config.toml
hidden_size = 384
num_key_value_heads = 2
rope_fraction = 1.0
MLP neurons of a small language model. Each row is named by its layer, matrix (up: input weights; down: output weights) and neuron, and shows model dimensions 80-207. Each number is 128 + 24 x the weight over its row's rms, rounded and kept within 0 to 255. Numbers have three digits each.
After each neuron's rows, "fires in" lists the words (lower case) most often at its 100 highest values on Wikipedia text that the model never trained on.

L4.up394:122151119140117136142105132153140164135136146147118112112122095081076120159088102142102115109152123178138141106130113153168127176174129131125134142130139112142101136143182144158116127130163126147134115199121136127099132110075088142164125150086105113129133142144090142135143125153142132121138130146155075143113101153088119134133076138115121119156157077067093166137141137161120144103102
L4.down394:155134108146159089120152159116126119111140139154155098106147133122121139116138125174137192130153131097124113152122138109113131073121132139141151132144167154136132130138102125147136169115083152105126096131104108123115126152137181087134132120157143164128112154141140083137137087181108106096118061124138149103153156133122143144106132098110106128123141124154187120115122159134130092152094
fires in: "a", "in", "with", "as", "for", "had"

L4.up1295:140178148110114155129126122112140148140115109110104133148097103122130138100128139132147118141125153087129107097119157163133152062164125115143129125128162114121091133127138140136153110097138108106133142146153107100140111123131120112126148135142186104105139101145145146146119129094172122111113114097146156097143161143148121164141107112128127149117127117129129144165165144082172096136146
L4.down1295:131146144103134142113115089111131125140105175122148103162163116105093118156078124116162146135131176128141091117076126101148140098103113133155125119142152180115142099125121131091149146122158120133129128146094131107141123101098117161128172086153109123133149141121121109140070151113170137154171137096085109146143152107126102142147151129139138129123106145133118132178130158094200115159167
fires in: "from", "of", "in", "the", "to"

L4.up1252:137129077124137128171118103142106147101082124118106140122126087158100122154081132086094129125097168164139151094138109176164119097118103079154153120165105160119121116150149096158135103164145081115148155119135146150099095113126148110123108118148113130144153159169121081146071106123090117177152143161159158123095124136161128116138099132104138122126106123156105146125109175129151121102143
L4.down1252:120126140142148134119132172139136075097131150105135133159125175176135105116117137160147148163133129129142110171162077146128092102101158078163153098121103151078135142151132118136191168125125141154155155155104140158165093152118132176100093153144156158122138143109118101125117120141118138085101152152188119130119137088107092153113134148113137077106106123112085141135152116114142086123109
fires in: "the", "6", "7", "5", "8", "2"

L4.up1326:151158129123161145103141099155117137124133150119133130141139139191124129148127112114163105070109139093107093151119087147184117126139167133119120090155155120099086126157153152126108134097125162125168172161127143124140153123129051125140121154101103125108134122116132138116097157096104163092128139102109154151173126119117107076162154113134073136139099115113142141155190160143149118087127
L4.down1326:118122132127116103106140113143184148113162158094137129149095116153108101137132092106137115124132168129148119127098083137147135091137137140151148092141142086126151114143119173127126140074150103105204161106130168116104124110087082126128139140156141047091133150095113138141103155088136142112175107132103167116188168155137128136117125129153141170119118125115136140142158137099149103131106
fires in: "first", "as", "climate", "to", "second"

L4.up2:138095098097109106164102161145128145120154084109081096185118166106137157085094122178110128099138139143130104146114129120146153127137118124183135157131140130169154113156133150159101137157123157123108105163146150120112149105140096126145157132136130106133146120133155092105203114130120119122132140100141111142098146105130139126186134136127113155127123155129110170085103134117081148137100
L4.down2:157095174160155129129095171140113098126096119118132148108114205126107135108144156165177121128143124087102145162133127151114126102106163116150098141114140148140142132140114124137086140168145088161105097150089123147163109158087159166135141170137123096125141099149114132115154115111134140133105143148122114142077137154159104126137163129092086097143146156152118118097146111175097107120127
fires in: "has", "have", "had", "with"

L4.up1049:121190146144154165136133116156142125156127112104085165119125118176120136117143118196147149118128127117129142134145127136143104095152109117136098128135142150138090128122123145082114108153131169168104114179133121121167139123140114134158171129148172095151135100089170133145130089133168104133155159125150104149120134152114101127107130132162092136124101100114140146133132157176178120114148
L4.down1049:121152127136149151137123122137136124110109140145131106097129148136122109123120103144094155178139084142110134112137106171180119156125130088145165095163121114112159116135138124137121144159127126094128128149116128090097135131136116149159103146095112127128133069134111108160191118148110090114129122150075143112130124132140129140137084108106143119118105104125145163129121113139071124152227
fires in: "the", "all", "two"

L4.up322:122140138083109135126103144150118137121134155147146182143156127097146132127157102120142161131144126101113127100108162122130120152161144123131141099100153141142157131136137149127110154127062113140115111110087125107104098122141146115129097130116131124147090137124185134130163126135151107151121126109161127142148138092134104146138106105149114117115095122157123059105173106126119123082169
L4.down322:143125122121151131154120106135141143123115112143131131059145089130142124122135132086100134116125133146131116187069138148128114132119151084092107164113131133136114101122117127140148139172154105130103130106105132132116134107150146139157133132144151101137128147134124104139124154107110139147144138149131137104101085075103146123118137111107119143128118136132144149153161120150148118132180
fires in: "is", "found", "in", "be", "was", "been"

L4.up1248:136154095119113115138142100158100129168101118151115129134125106141147113128132169138180132145126118129145134138083122137092135091100121120200166105182159132132147124129110089106162153113102109104127122155141083146134180122151138100140120086134154081151134131148145159092096104142117156130155117165119129129110125123153096126162130164160074097123143113123147119128126135145138083126154
L4.down1248:123118146110160127113154132104134135130178132126129154121152166107116097116114108112144155128112125099155162128148094120138136128161116123149091108110107138119109169116143147160158125160153135127067104144083116133119101144116140072132142113121197174126094100162142115131125113101132130110140117143095158077087130145129054145153114144119153077125123108114136118111226121114167132164136
fires in: "the", "1982"

L4.up465:116089100102132154139103122139120175117138144125121109123122156090140129098145087145126149156143172120139100074138126178150131115145108102139117149097129133108093102137109151135109103106148155097131175178101165128163127101132142136116102137120160122145137119180164158138125110144174144150131156090140164143164092095134170124072123142117084163101148105143123116191177135140139134112129
L4.down465:115152128147144176140129104133135147134113096124160136104088134143089152111132097137158107169150130151134134152142149140150111138125152148106152169114157131128165170146124118178101142142125130089141113131099132147102111130108129106140134103181116127137131157128129105155093130115143117107125127109109092126141130129176124126114174115167101128158124140136164143102119113095133130133137
fires in: "was", "as", "is"

L4.up680:100093115137120124170154110150084118112120088145113110108114122111129090137105102130136127090139110136142142110133086159113080132113121132111148130113128167166143169100128139159128131151155115129092077170088093151154127154124151102078137148148122139127124123182121123094166121130139127134113109162107138141104134124134128076120122115102103116087165135131130137116091114162082096122152
L4.down680:129133140101159134141099105140125184159144113144109141156147106135135138142116099147127125126150169134133083089154090144110144087133120139124144109166146098128128086134121112107138140124113120103117095093149132129107128107123156151090151153132136154160165164113130121149153147129148137121114100120114101138137132119133145119096100100121103129156090158137094148059124140103092098137130
fires in: "for", "a", "royal", "of", "over", "unibroue"